config = dict(
    num_hidden_layers=9,
    hidden_size=448,
    num_attention_heads=7,
    num_key_value_heads=1,
    head_dim=64,
    intermediate_size=1792,
    vocab_size=32000,
    hidden_act='swiglu',
    norm='rmsnorm',
    norm_place='pre',
    norm_eps=1e-06,
    positions='rope',
    rope_theta=10000.0,
    rope_fraction=0.75,
    qk_norm=False,
    attn_scale=0.125,
    bias='none',
    tie_word_embeddings=False,
    parallel_block=False,
    init='uniform',
    init_std_qkv=0.0296,
    init_std_o=0.0296,
    init_std_up=0.0296,
    init_std_down=0.0,
    optimizer='adamw',
    learning_rate=0.000827,
    beta1=0.9,
    beta2=0.99,
    weight_decay=0.23,
    lr_head=0.00473,
    warmup_steps=279,
    schedule='wsd',
    decay_fraction=1.0,
    decay_shape='linear',
    final_lr_fraction=0.1,
    batch_tokens=[65536, 131072, 196608],
    max_seq_len=2048,
    doc_mask=False,
    train_tokens=490900000,
    max_steps=4118,
    dataset='wikipedia_en',
)
MLP neurons of a small language model. Each row is named by its layer, matrix (gate and up: input weights) and neuron, and shows model dimensions 0-191. Each number is 128 + 32 x the weight over its row's rms, rounded and kept within 0 to 255. Numbers have three digits each. A neuron's up and down rows have the sign that makes its largest values positive.
After each neuron's rows, "fires on" lists the tokens most often at its 100 highest values on Wikipedia text that the model never trained on. A number after a token or word is its count.

L3.gate1538:121158126085119142141108175130183125151114117094109128160104155140163135132139132066160214169141117124095151157122110169135126069186102134132093166118083083103139187118101098101156159190069126139121192081136147087101108096134093158119106111119091081126224114110170166153092077086103175163113104120168163082127190166109141139154145165081110151111173092132127125127162137104187109126120163051111121094095147142133137120155099131106088115100121077100092107122171082164138099091148072194152168146052143108097132097132119091099053161092126151143129164103155116110186094141111129142
L3.up1538:139088133116162093127108183133136109113072109157135115191151094124164166114159140092149129118074158129068115118177120126140133075145088135163105120123106168084150145140098099029126176121113196114103184100119148077121076106118113121134069081110093080093135106058135153086133120069150177103136122132209173091103132125124167114125165140122132125153090080118138109062133136158158076078083156119059084082119096204152098115138129131130111069119105137138079145108114097147131094117149140166088112121118107113107126077107124106134056151134148163145066109113123138087158085113132175125
fires on: "\n" 50, " 21" 6, " family" 5, " United" 4

L2.gate444:091155142125147062082115102120147077122094143156141132135134083074117161122156186128105132162130102161092122191124126090136193058145115142091111169101045101186101150114143129073158168183163129146138156141130126138166073117104084152148115136072118136140149114076147089164141132168195099148110108133149153112138074134179065142144081104169163216171107161129169141087046183090176137178098208116096134077155131139099104104149178134131153132180130101101109140090093136147119102141113136182146113123137115104129140154180153107100085088121105118128143114083125145158131139136118156121
L2.up444:133078133146113145119154121116147156092173097129085113152131156127086153116118153133116143141152143178096111137072122198085104130125130152027086126167081141128096164116108157092142125177128096114087124130135070117125078123115090166155073155121130183136132097058087127141154191072149132091159140138115091113191151170100093183105084108128117158108084155118138158178158128144165085177152133110168123115151091144123110150094136147068115097164139057088107063108109189115126132108160112128125152156137124104156131154175121129156105170108156179143128120171104161129183114147115152108
fires on: " they" 19, " at" 10, " he" 9, " released" 7, " 1" 7, " |" 5

L3.gate1062:184106115099104157180108122132128073117129066127113108133062153165136110120131108115078106164112099166120110116011211138109144049122132109139144158149074139144137099171124120094070142093044131125144162065155179099045112112129150131171077113184090147108104127095161171141147065146117148151075104156115106102131165175114119124056096151119143173170087085173128149170164077126144068100097123141175169173114145140078135139136103093121150192133138121164122095110111122137177178143161145143098064113104128074133134039148076087118083139087094137186122152153145105165115129152130135122
L3.up1062:080107087182151114103160072144144156176176119102116142158105115089110106104161081136100132112097114096144078065118204089098077143139118123126153134133094082071203127182107133103117133114046123142149098133180117159108194098073101116102119165121176126109116068151199170129107079129157098139123085122127117081153133152178120134115117176120147125101124147131086097122166150175113132148103123057108124119158091086148175114153061089129105181143189140080132132125111119133081164130084092150137102097121129113096158083111104124079125157100083068168175140105146126209116157126099158106
fires on: " |" 40, ":" 13, "." 10, "ot" 9, " Place" 9

L3.gate1364:159064112104127150087129097150122135136097115173087107134161080070101093118105102106152143082124137151157135096119127154061165061128148113134122186099151126122180093114146111082133133130131053098129113092188086145197136133111198145106114090198137100106162113106129158142151119123130150053156135147041133105071201122136125127124075181155151142121132111123063154130150067136111151144085100107071147142137115144075137161124108091153071088149109144117108148128132103102115151084117110113091055096116137090110100112095088131106148116131109102174111146107104100155121117131160175104
L3.up1364:151119129065184144084130106207145129098159129119142090109087103082109101083147152103062103142197136164160090163093110139124112136083122166142181120124116186176154093124118118089146118129176155105111129087151108161145166127123128138129170185143172066116172080156153100178086174140125116105116127170108097180140116075103122146077129143124153157181085102101132180175153114117114105186185133130155118108098106088145116149126125095118103069111076101110155125134108096154191159108165129118150100174120091122125142116124134164110101146141134115099135211105119110166112163141128208143
fires on: " |" 30, "," 23, "." 10, ":" 9, " 23" 5

L3.gate1421:115129161157159154091169119095125076171138108108121111136147096091172148138123192153168158134110154095094145123188182185122121059142128148078114134125092147130138196139135109112196095081067140142144136102134148120140132117168078144105079129141138130108149085139177126152127132095068120137102103128051154099143136099142093174056144168134168218142167106103108140087162151134081122078083026113165107166109150163088185133115139141140093092188136182175133100127149098156095135118155101146145082122065104130124151078098077093145162126120101181179149190129157105131175130200111136149
L3.up1421:198079197170064140176172151130127078183144107167128106129176114110129138148083122130134111155174121111106168146131123139137137065181180122087125154095149203134143138120084111085161090113102074152092130150109132115123164053133114102126128164142189091134171079066165170135096152100107142101127120102043127080141106101149130140112149146089111171146145128129146191158150145175100092109133043131156131164145110181105103101100119112177107081166125128146139174109081074104114125151134154150181136114113079154089187110084113097175118114142122085161145169092116117176162172179154142128
fires on: ";" 37, "=" 18, ")" 9, "+" 7, ":" 4, " |" 4

L3.gate348:129087130121107121133120143136098130133116135160140109181105119111107132159128079165081142101181117147116130059112085148099151122167105131087110147186138146154152161179156084136143176091076127142164152086183164161166161093144127136168061126113114158109138110132104127135155149123126121131160102148102109094132197217122100094141157111137093117097103113179139104140175064178113142121090149152123142132094130132130125123090139120121147142131144118139107122094118100096186179138064108133086097131143175111227144094109180116184126190119077125177179131124130092104165070149177060055
L3.up348:097109126160150115107200151122116181119145152149085150178163151112115128162153097167152125127137174108084157085109122129104087114119172089158106156111108103098148155142140088176148150127117134132152122121159113191131115169147101084127126137190127089085153084138072109111190140088132100112097079156150150102081166142113162065141128151150110113074118095112143056090168141160145140120176152092133140171080078157134141161091152129136101164105149129112163090136129165051084129126117163085113121141094142159145090122137124087114099157125139095186103149083088146115167153102151110120
fires on: ":" 32, "\n" 24, " the" 16, " |" 8, " a" 6, ")." 4

L3.gate961:108090137056176145053127103068098148142143184047134107090115133167132078101086101135176088135196093116081094148111128130127151123118123135111123087133141056118102127184155146111114128135141146148156061130139161123166084126077163137120117178105115164167110109140127154174094111078111089136113056124104188201093178066158111139152145119165129149102077137077103093174155168149104079119102102120123077137104122135126105118159131050141147086150171149085144128157118091119186079100170146113170105173171147099092123125158123151134188177087099115150128131135098092097067088134095106103
L3.up961:188157152097151128164177158106123120111126060060105080104163115124081203155097102171116129090180152111159129146094152130093175173176171129148118150177081102199184160154097148183143131187154124106103185157163175173157145051150134093121138099108176121108092121110136176163155173148159081109098098148139195102160154086114107182114073086133110131147147101176071149148167124183105169165116135187155118098094083132155151101100109140145122162126178120121128156122082116166177136189230131175108123108093088135170119137114104140150120148156138097154138076117099196168101151107155141114
fires on: "\n" 36, "loan" 7, " population" 6, " defeated" 5, " 0;" 5

L2.gate233:130119181143095080084145161129137110117142063108152156116103108169161139101106141062106142179213177129061113086134093082150153153120143171127158131141114113127109143126129091165141122153069072146154171142141113116118156107166104140069122109100131121141131079145191165140080199114130088155087077153100106185125146083111103129150089091154206101138136126070192086160129128097153090185168123160109086080148098211170081185159086120142147068117153088123133143102112136120159179111129156161150107147088102133146158101108121111166153116136117148112131107072175145079136101111153171087
L2.up233:145155166157053131131131182167162123175094130180119127128181170108163066139148089167198103088145158108153151108142135128125101143121205155165131089082067109151096099167127146149141067193107125123139173128192127113096186077159152148120162075120105138099135162168149156154114187111105110120150113079099088102166159099110156124065126131129096102089116131101098147110117117135092154098116167111157128101146096143161127151135148163135116148139166106067086196110152165150148233150099114105150071132124108104147113130110132177096112097178194218130167091114149133167139118126107150145
fires on: "\n" 91

L3.gate1755:109154051094124100089150101133162150155152090143106095153144153118124078186102140106140142148101101095158083110140174100137138164136125129150111153175115084152141167123159128129142120127150124136148083124137077165080104157154127112152090160126135118107129085191083138149161039168091123191114108099164157155171155153178141111154149125169169103147117117091123116121140192110121111108120126098079115130158139123138109120102063142110136115163093130094125103141146154103103128037099109161070157150089187123091088167128091149120098112099140163140136155124151144100108113089107126102
L3.up1755:142091167135130135109164130145077121118098139099158191089101101100146087123145184081145149147065161082174174144109118106108122200052111166170096111154196116077056116103128124126091142108182128116163080112120117102129134127149204122144116147140097098114159188113161149100122160184085162133126116091204162117071122108079123120191141110153137063071169110137121186085098212141101102157055100207151158145152114067102089117139095146083154133137068152164154072096134156093084127161118183054075131143135140121109089146137165137149072124133163133105134068149054104127110145107065133097
fires on: " =" 14, " Episode" 13, "meter" 9, " Middle" 8, " Operational" 4, " season" 4

L2.gate1637:069141129109137143135115170118077130157077151090184128136110090122118152127137133197107095132150112132169169090086130097083120113096157124128208152148102144116123153076154129133117100129159138183157110120155093149088126082110154153108177119097141151115171139116166114090151116149101140086180127159101083113151156060143122080096105100106172096100144114118157098177103153155102129126100126133118162169155194168159141119188112100151127073122100199158159069077070120098145073108095124128078122125097146090196127094087139130113171071132158087110070125141150172139156144102146101207
L2.up1637:097140129159165128124144134116120051132077119121129078093079092173141103092174089080156146159139174135163144125131104113116171090116101123178141141169111082183098151158147152104159158116167119133141119179142145165160090118165168151145137153146110114150148068116088205097085166133097149110113119160094151118090056106148114149143037151080109153135046206134149140102109174070121141082047137119086177113146136094160111150116072172120111146122112180057115129157126151089151105107150162143132100174120098112133155115223150127090116170165133157120127173166124130122123152107145100113
fires on: " St" 75, " Saint" 11, "St" 6, " Santa" 5

L2.gate1658:123061122126156091139118126158156126124055098138202149174153100119112104109192086125169097116162114136178150056170108151157121089115158116147117062177139120082167106129150078098143136083168084156122124110159150124148091144133156104145116147118107167151180152191110107095048171105097146118180184059140100064087112187125137152091178120089121152105136119197107175149120118080147095173105159115044117135120149068175152147125150107137142189143128117184104164121130136081157103125073059098124143132154136075116105125157143139137102085143152124136153134060131120081125155149069136129
L2.up1658:130123137162158101175101136156095126096043122102172175157107108103159085080163095132139076090122141166161155073189169172098099070101130082124137113129158098144141182151193116094129102110127075127117090109137155164119106147174157118193133138153105192107137081135153122127103144078106139114109152101102132081121109139168160168108100146135132108123115059140150149147154088099119128141077163080039106125168129111116154194161107072125082188100181057158100153151140123150115117141143115093166126145115108121145113137124116123128116110156116147082149123087199161141147167137133125199
fires on: " can" 52, " would" 16, " may" 9, " does" 9, " might" 7, " should" 4

L3.gate762:166106100137113183165128149117118142076152171084107081178150152087111109130106092131096143164118137132110120097120180142105169076202099118136163091123093135102193080160124103095181136095110161098134112100082096098152100118139110115117046077105079144127153120119114158165116139118114154118151134127155107148144168148132173120167101188107131097119129110166169098083154099162164084125083071135111091156120168152135165124170126137119169153156135106157106145143091121192126176015140117155113118088068128106126113106113103103131115138124142136127128156139092135117153105114071121104
L3.up762:120150093143144174113145075151141198144149186095086137137162070068099146133149095125072117105168142144118066137120176124101153130150136193106097109086111140127176061083071119141143157125113198076116134138086135139166135111133112102137120131136147062137153136124114125139105117113154154102126131110120142119119098145109146111108118141090132060072142147151121149153202115201181098155147086163121069173179133105132124113121144158111145089145072138134166132127079181162160102082111110187156096073088142140163161110147178182101108139104176135146133132145169113131117115181151127082
fires on: " who" 41, "\n" 26, "---|---|---|---|" 13, "," 12, " |" 8

L2.gate911:115113142114118102124090124093079175119102100158142156172144135119167109130177062130099135140145148094090104119127100161201139207106138123191144131142120183124123131136122129109097087162164169162180124147134158100147117095105136114155150149155142130166195104176073118105137188130153099162118148115117130117124116112152162120123216092180131132116078169126083140192170138133147130144166100105146098139127156113146179167144119158100168195129086137132125137146178108125079152160110143107121105163087146134108109187093117078124151169129129104078087118144121068211138159156111138138
L2.up911:128083138137180122193103120190105065114117110094113080120102154109092167159107116132189138104146206136182097146127129097104164145146125124085157128139100095155131127114118158106124163207089151129148109090071161138146083137108064126177080130077153091106077151163065182152087125127126124094129179113109080204130120138121088151180072116136131156216093118093175068086124112120137145198093086087109136086116155071095127047189087114203066116136131146164133181187105106141127178204147095161177113141108157084093130045219132113160147078105101150059117063116155137135162141138133083089
fires on: "\n" 44, " Barcelona" 10

L3.gate424:158123155128080127127135158141207130173176158176134046147157150116112112147135130111135153189156135104098056179125116109103178138164116158146103153140057151150138054122097198119143086162183189152140193179112100124135141145120105133100101053098104138157159144204123071134117058126192106091147118156151117089164185085151109105127079107147150130104143107131129102131167164135125122166141142137139062133124125125185140084162114119094133105127153111124113113130121120118189050168073131137159127111096111166142155166134099157091118097119138106178105135150172173150075153139151094128
L3.up424:105150130115125147102071142126127105120165167122065154094130110122111144084146130101142065119138126101116111136143115146139071139100130170146093154090127034116128192121140147100145097159086121122081133141174153146150080118158112174117080155178173189121144139149158150166148088105137191105116130066134138158125124087116166118171083080130146129131104146118162121138109112136151077099141078073090065171150128116098093119122135116083169156104103101088091067187129152144109136113103174112160083107072134104125161134145107100087120123163081126148166199142073169150199167126150170109
fires on: " 1" 35, " Wisconsin" 20

L3.gate984:142102133171104141169110072114110086208137100119115062129131102102173152120120183117106197134127086156151163136105093144107168142145140118119104130145082060153159094155168130177143118123118179145125146166114148138152153130119135105091150062089139159118144197163099080144042109131165092149150124137135142197178170151091158099115117118085149138136123158120143155080125124179129174135143153167132149191141221153140108118225168178055168144116159105166120182107127092108104162096129085141103089147131164128169088111160129116116180151068169155094082107135126163109118126170096074130
L3.up984:103067146179139169100184132137123131100172162183157107128109173142161093118158217133142138143107117122133122182153084129154125094135133095135114171136082139102116087170164146102111088125197118093080138190109065131128131112141100074105130147118188069157123167118148134091110130142179105139241145091140100206120118135123092090150115127101119059122097132132116138125126138128108095105145153184132124133127120121203135121119149157138159107159134146145097059145089151151185157128142133169090094164102080121133081106097142126059122088081188133180120088107106183094132140120137124150
fires on: " (" 29, " from" 18, " |" 16, "." 12, "," 7, " From" 5

L3.gate92:147071083108117105128099104095112150116082162194153162161171094149127047139127121116170148121106093149162136084158140081145114181134088117087102132061184133141107136139165127128162087081132120153115069143143107137181140130091123119103118157120143157143122124169126072114082140153148096183190106081146114108074114139092112103092152151155093074105107157155156113122117158138094102139088140072087125118094130085133169097196101131108129200119140116191102121143131102098152085136061110151146116156121187111162035147141155162123186083120117138124123139086153083130149184131177140146
L3.up92:066069072136120085077129148173151107081081098174143147177121121118078093146155152074134125085120120165171193063176132187145173100079133099096140134128140183097161142136172091133128126126127166109138139126140120082114099146108135187113163158133068149164117104130030158114088155139134207117162112098114137140115114144138153147196178143112107109139138152160158130128050096119112088145082148148089143145140148113151150135144117172085140154106151104181092092142084131097138120125159047109133139086083117118119106108145115105095145096126125089214175117077148103117140145169116153172
fires on: " could" 20, " would" 19, " does" 15, " may" 12, " should" 11, " might" 7

L2.gate1649:115120140134148181160118065144111122099092160112067165140165118127110183116105132108130129072169123103150111094130170123078122097144149134161085133102142186126136171124133150199190098141186131115040102139092070109148131093149139136140107080153121083111051087136181089089125128134130141078125161112143134148129096142140110077120085135148111132154131117071147076137086093152143126111097134158146086124121105187152124125106135193161119143123180089119102200138091177072164153152183137143147152144168106193130076207138149152179109176074143088129082089149088130141158086163117157126
L2.up1649:098106131117139158146116143062096115233069084107122134102110126116133133172099143107106116106183080119173203106112178117112087113157151172148161135171147121131218116145147092125161134203149183167154068126065108113052108138121100117159114160154150148108081169161117145079093101141089134108057127115132086076132149176121136096167130096138174102132157179118129166117073104081155129054161177163150179102135194124105124116096105156155139127130118106103129191080156156056152141119130086073136112124123091130126050152075107128132122127126112139131135125157135109124108084131122143105
fires on: " U" 48, " COVID" 8, " special" 8, " full" 8, " under" 4

L3.gate815:087140118099107133097105143107118126143155125107167098092105091159119072068064112156144090116126155093161110112146148104089108116152119125138113150167133101144119152119126061110159139160141126102184182149119130127141073159129146159181144155121133159148137059120151199070149100118156194126102114141173155161146097000112125122096119180089180117111058121113153110178091162179107116130071068096073122093120137120149161133145140058111153127135129112079087162144169101198117194127138122137165155138119142098110134126075193100151154015073093106143104107103161234099129119151170137137
L3.up815:170170111111119107110088113116154094117075122141126123093132122153109155122182092103136146059121069154076119099087123135153099099108152141088101163138160158135126119144123129101179111083084092116102115114095174064112105134144149191128114100185080079115171116154067167090114097079152127123102150100161138210128102080095105150098118113128109078107071143078136107104153136141144118095136115114136088104097119111121109135143130123114120179142137110163069143176121178204154092132188151094124124120130205149067113142163148098142172160130141159102162079147115138105157090157106112185
fires on: "-" 46, " code" 12, " (8" 9, "\n" 8

L2.gate459:129157085127138119100111162058110161135105116123109131148147136167201124167103137120116125119132117088151170091129153068130148100151142068055079097160135159093089120120110161125197102160120108108160120113143096123115128182171122136126034106118130145158142093127141087065131122069103142106125160119134109111180164139162130135110143118109170167156165135115111035127129109120132166062078159108137154124064148186111126141139153113105134129101153125122149132162124097123163074122121156101085089203166092132161143135051107115127074102133150105146131090148161165112205093161125024101
L2.up459:168157101053158178117132118062147143173099083107124151125147168140175111124107141115120113095132106094170180126093106144160156090127182086158065031181157123070178126130073173094141095161107096171144169124114097111162111139174092157091125102115139129164157075158142129101136159136124174106103145128171123096177147140119125157169168111095136107148110099139090154102161095169138175108107169095111109151101114144135068146132122101183150117108137120137196131159095143100141092124083180092079141167121100139130121134075143152114085133137093170103083117139219166160151098100098099143
fires on: " N" 25, " Y" 9, " n" 8, " They" 6, "N" 6

L3.gate1705:124090126143122140134031083152166150115117110125084059153153072078123164124113089144155045199168133107092115130099164114113126093168127137144119162165128195115139090116119127140136163120150112087165156150164189189104026140123085139162191102150126117209120134079099130135200163121185072142089137154117121136109140133133138169152128143139143143159095114110105103104172095134152133102143113141099119128168114136142122136116078154146138178140149098106109134173167094143150189081126121140091083156157138124104106134139069120115133106126118159156129124136081063126110088093113089150
L3.up1705:091144106118155073120109160176178134146119109166168169074125154109132122113168159148148149112132127056139101149136131053126069134149158145141104115113113143122129100103098149184123148174167098096103132136141079159127116152080133151128192218160197090129131140178224125103138132117153136191135143138121163148070132124080137082069117067160109089112129075112130183136086140095139118177171133094167184135165077086089084095108138135156125090117104110167103097143174129146127091145076095100124130114126111181133095097138107131124126111149141060107185148138134127207094107126185176117
fires on: ":" 29, "," 17, " +3" 4

L3.gate1361:110126157132094139084136150142151097151136175167102089126166109097078153127150087131142059180162124088119132147121084115105149151129174075186127157169095180123163126131106097143122122153058103130131138143163143151077102106135129128124078107126104149165152126149135140111182161076155144095140150099109077135178081080195151157114089159148123104138156114161110087119130120181125213102091097116142092137118149161188165138130144163178179124089140130083165160102141134135115064048134096151104121067151112174138156133062135111137133124126146122194088154096084158030131119118184181132
L3.up1361:135144095134147136153076156091131099163120107123137132099118174127154135100138141180140119131120127139142179139119143119163123181113166098101179095131113150151141158149114135149137133132101094056165155155147128144119152147132116136085134117124122068132131173144128135070187160100173141210112113116170146120150113148163074156140183143150121087085130149099102105171093046122111150075213151072120171117172125146107096095126111053191141162126087161144157192119135126187088145151124130068153147116160173167142146079168169087146128063145115075167112057128135194190149121100130146134
fires on: "\n" 100

L3.gate963:099098123165125173093146136099132156119121099140088114197162123079095114120078091089091092141136105151112162086089143167082180095148157112140121135097135133105137096184091088111149099156146122107105099173140139174194148153093143088130106162145075109142213106125094117128128104117092107091116119163126128121088180156125147139157153196110132156143116140236132105087184080144119099104104201145121104148082156129141227151083169153098130136125137115119140176095099124042142130143121091136040100148122135098178135123142112112098125145118096126149154141119101080147178091115134077099
L3.up963:144113157192114078117128082121116097109117088136128126098141113095120086151120147026158086123127068110188108154128112055144128116140121127149105046131142151076069139122105130108129109182108168110155159152089113116114157155117123093107155160112149143085140145169171192168091128153144133120176090053212115168109041156135204107130115137126094108164160129118137149138137164147170087183197106131125141116089112083139129132176122122128190106175070091111122168108131157114140116114120098114106164145129158152102145127232096149119137154127176086044121153150201135146141131115087212174
fires on: " |" 31, " was" 17, "\n" 12, " 0;" 9, "," 6, ";" 5

L3.gate619:155145139126127117075168142138147044194132077053132138090118129158102095133154124143177099137101147149241139145181068062114120100130113191143141130164121100115124156173123121150148108141110112152118118124177153081106132182115120149125109117090100127110151111165082117146083128151107164104052118069157098139155189158173107186160081148108119140074157143122147105147085117101169114159074133116082169116166170088109098213137109133066100108049181141096113185066137061098093113122133147105095079123107161129093110127151163126106112164191111082117167059151175095112124086095141123133
L3.up619:122082097069131096144156094090144120144068089178152125076137145160119122098206049098136044109101171126156117145135097078122121091129150099139158166152106169128179138172101092154175088164103116094126138179149116146156125142076189177146091086172098110100173071151120084105172106194146129127087142087135018147095185094147079118153093105137082150144089135148084153091141091157128109115110152160084174050140120115138159167123088160155112110109081099105111140114121122151101115120168159132061080131097127137090095150140172169141102082181135141138136104143150096108154066073129201114
fires on: " |" 38, "\"" 14, " recording" 8, " recorded" 6, " assists" 5, " scores" 4

L2.gate820:134130117180067104111095176107132173146107200115095115078116141090132098145132163156112130127139125136107160123155158100114129100139093115125075163123119098138074108104156102078158102126113132122118160086160153148144125147095074128120098128096139097109191115135140089176140101094138126107147145142149144079183146152132158117117146034129162080079045111146144098141136122112134131100156052105159119200096176148083140147121113085120151133119148089164104126149129128118163119123096099146031170135107085121125111118148115110112150098108088146156076082131213167102154171173125137145
L2.up820:119123156078086154150091084091115093123137190111136133074156187119101096144155126110159116183123138106124090095132090150122048072116097130097069177109080066137141102149105130093142136143118113107134115150120145148153046132140083100147148161131181172138131098142145106169169069068134103076135119155145162052126170158112116151105154030146178111159111107107094095065191098156131168172144100104112152126173128153116115108122124107113138162103105106155076091125144163190165051100100087136111162090139095140099127185154097110128131106083130065135130144109178174106110139133146115184
fires on: ";" 19, " 1" 18, " –" 10, " 3," 9, " 2013" 4

L3.gate1488:146111112165133126096131111035126153123116090120137106140122180136138081147071109123126132110127108132115150192171135087152169131139070141092132144114107105142125168064178120096146146180143111123131135148113154150106102128180071162097120170156091137131126117056166176132104109087074079129117118103112210163126099118134177161105098103130169115210122130136174113143087174144168200141114093091188151078125100202127125117154177131108136120109177134162147163088165127142096085118104064124177168125150187161161127086146069166111151064083153119174165101153111121109121103111114141148
L3.up1488:192122172139131109070113127125101121117184110167099044102123150167123123136112099129142136084061121116095119146139044105161155163124149132052143075103091064200117138110153139138128133144102105136114171117130132111055120077140082091126129091158075118139191141100137142144137086077100064116146121122145112158092109156081125156099102134169121151148213095137111161140152144184194139135119110092151070106108094174149142092139151110144086139105176079139119136131098141155122120131136145151189134094173122127130140129181101188103115117157162132153179118140135107090142146156168121085
fires on: " as" 35, "\n" 16, " Website" 9, "=" 8, " first" 5

L2.gate1183:103115093157169113127096172121161119146121124099106101113081180115152160136084108125142133086163130132089178136102117132097109097156118168129173153117031123138132130140146167134137070143093108123147183166159140125076154168119094132113118087120093107177146097131091192183132137161148134108064110142147150116100103143128101109108158114069118130095164102112118074076140113096185158158163116142107171143132188121133112144177124123109160203077138144066124101143124134142103118160109104194118063149137151140108187080097117115117137130081143100168215085136148110144153166135080093096
L2.up1183:129082097182140135071110186173161091147095081119101116130144132105135155156099103087141138097123158110107163168131103141111117123195097145149154172123105135192147118086146143148096075132112062155154196190126184170167155153141194115126137058144087115127123152072097142139138157139120123098076124168183126169086124135127135072136135141137109110134184089166104115086139105141202144143094139165132156175170199125172082105153156147168115175096141158149138126108073131124126132157119114110108119121134163205146175085095132156135163117145114176201147112157137043080136176166088120092
fires on: "\n" 49, " Rafael" 5, "ji" 4, "shi" 4

L2.gate1738:159124110088148093128159174120181139120150149098107145081088113099158149144145139170120142177151066140160176133136194119163155109103099097067127164150108162094143195140124119135140129092184084088205105088119087154159090120155116091146109106125104131169174186138154128075124150123126175183112120137073167081218108195125120144111073141099105130049174138136105149124094120126139131113098143076174070158129130140103143190115220141093160164146139142116121142138201122171088162086080164123115123112144154139131146129188129141091102151177172179116141084124120145119106098168104083112
L2.up1738:134138122178164124191087135128139135148113158068142137193145118110128095132068056103096153151135088136136162102071141113099154148100101131072131142120107080143161184104122069098133145111128079150126065123146110185091099157094148125051088099078188149165119152113161134142079116103153117112097107098080121119163117141096124161109089101148149115155170151110093138188104137114143139111125152053138178109145117112195118114108139147080187112118152138149136147110108140097133161100119127125127117120128134093129155179202049133174180112117134091102147085102130176134135159165159109156
fires on: "-" 68, " January" 8, " August" 4, " July" 4

L3.gate1244:086091047176095148084088107119133128107098124118075095196130194148071160093091108065115162134153106115113125137107148186042113064064142111064102153163097146113148060123134150153176092154117139114166184113135128141170114160151143082077088062109029188115131147129087134151140122097084120106174081153135098146120133118130173182110056098093136112211118074158182110138172068132113120120138131123124072135151154146125114122130142129124109152145187105108081107081076097075108080089145087167129152139076150103125115092165128150130120144129113199180126142092118091122120105109158130153
L3.up1244:159078095098130117101141063128110167133175172142123125127124123133131096170145127093099104149076098119190128155136143086147171078142061073133119134148197163071057074161141134145078129141127071079153140163152092143182120121113140110164176163122129163127152136117141073159129137172169115124167041135131133170109139123108141128143102144169119077162146136104138149136117128134116132092180162144134089120142082112103123148127051144140130136134142152100097099118127128134174128088112161132138117145113153218103109160123142150094133110127193151128054129131195118132149132118173143155
fires on: " |" 43, "," 15, " 23" 6, " can" 6, "sun" 5

L2.gate1194:081121106123133163130103151154106124158110115098123115136164138165142113087168097153130147077082187167163103119116082145125087161130165108130169179166156162181147180133148088181099120128097081106192133113145132138130144122124133116129091147137077081126139052152094080089164182153125161147112187163106130138099155068064136118087105109075127090114101093142144104149114090174122066120124149180148112182120125137135132122165124180149077180101072126185143099189094137107079039144137093171170189120172119112139080147088220109142128189135098117088075151131111092082092108130122112097
L2.up1194:116130167153184086114176117105119100213136132107107130167122126090128109100087098162114123161147213086165134134116117041142123106135148066144143098204152117119110171129122104128158107127121101176137106148110126076111074155111078157158146127095133082121134077086089133118132195158117210188157137129092098204142080100177116097175119084125150172090167137111155190149069198109094165142135135109140166182165101107144096131131124138122130128144105157083098072082122107094117173203060166121132130162153161131095091123192113075152107107170087166135145144135100141154125095076138110097
fires on: " San" 32, " Saint" 14, " Puerto" 11, " Lo" 7, " New" 7, " Santa" 5

L3.gate1602:126115110123092138113138093093103128162081116083096145153150169087099078102196153125121134184109077138173178135111139138112125123090135119170079176095166169082064127138089126176186098161156147144138112102147140127112086146124092122075118107157062194098062123162116116106089082119125144124132094123174081144101139171151149127068097113102134129178139131136152122146141134143137098102075145056080142121142132133094090176106147133077146187111152158135163093089082100068036161128097046148153063130162142101131124165125151159126140107095147178086173142114118075087096138131131091132
L3.up1602:125105122167127126117179169068135140119106176130192097111107142191098098097168156142163126120138163114116160142138106080107160153088111132154191188125138203137129124177173107198097163136150142143084168178102063109150094130148158159112084132175168207153116144185110079091136127216171157114104126142063098179116153134113092091144138136108159087151124164093133140126175152116112107117099137180136110104159125119133139150139087116170121125106150161103155132170120160116112145120155130124090116134085133118100076138066102119108117113145148162097111171125045135072123155116175132088
fires on: " |" 97

L2.gate585:058115127164109144137146151099097127197130137189143157099148074107149112122143075152114129130146168174187170087131156097160133162169185093155133140145132176161134088142163160147197117102114121109163095159110149131123143100166140129121173144085147126150130085127110146140109155114158124115106154103103127173104077120128082144085112143098170143102087161130169196152082150108106131124137090119122168134135215083142102189166117180158166132051157113092183185143097120169113144124086148124132147139072147183156103137142148131085108076151128186158178125118087100086151171060108083078
L2.up585:113159160104115175154101100125150097143070108111105106109118136149125083162162079103101144154137136166085075100137116120105162123161163102120119164099036135127117073124137123152090081176111142137176148128072143149084165104120102096126107136199122116141191096102113105128122185124162090117120085106081126207160150165228090118124100157108141073184130104127166108145140085166095165099202114116099168098128132117156211106181128170096121107117170102102154122129170110080092131139149156155150197145122122133145180085151153128175170097059120158176076098147144122101108136135156173138
fires on: "\n" 100

L2.gate1499:078124089109133125147094148116074125144144108137176190143131092112085065140107073072086119083133142102164152056114127030117107092128117133191129131147094132123176178136151077116108111141116146167147045101164183132108125144117148135164117133093097126173151130148094122110180133078155107078098180107116122174160101122177130122111172161136176092074146130111130114100096114127150109088163100153140105129096180121140119153160123104204143095135162084122173108173143093183130135116132152136127150146128137144089111118146175137147123098129111116191089127085093171092166128064120125092
L2.up1499:135101175175148126118099122131149106090083103126116081187096145141110156106167123086089112114169215085135083146109128137109132122141161130118152154087129102161096119104130115183088143154081137147144174174074189147155121138127109208078092120144127070121129127070121096112169179153165095182094103139093099248117125096129052132151099104121151103197093142083130118123102136146173111119141117137102109144129115166118136116156162155090140130148134120130161130159096116120127131146109135149121101182116160118091103069119120107175170077158077178188171129167156125071162162109108139154
fires on: "\n" 90, " households" 6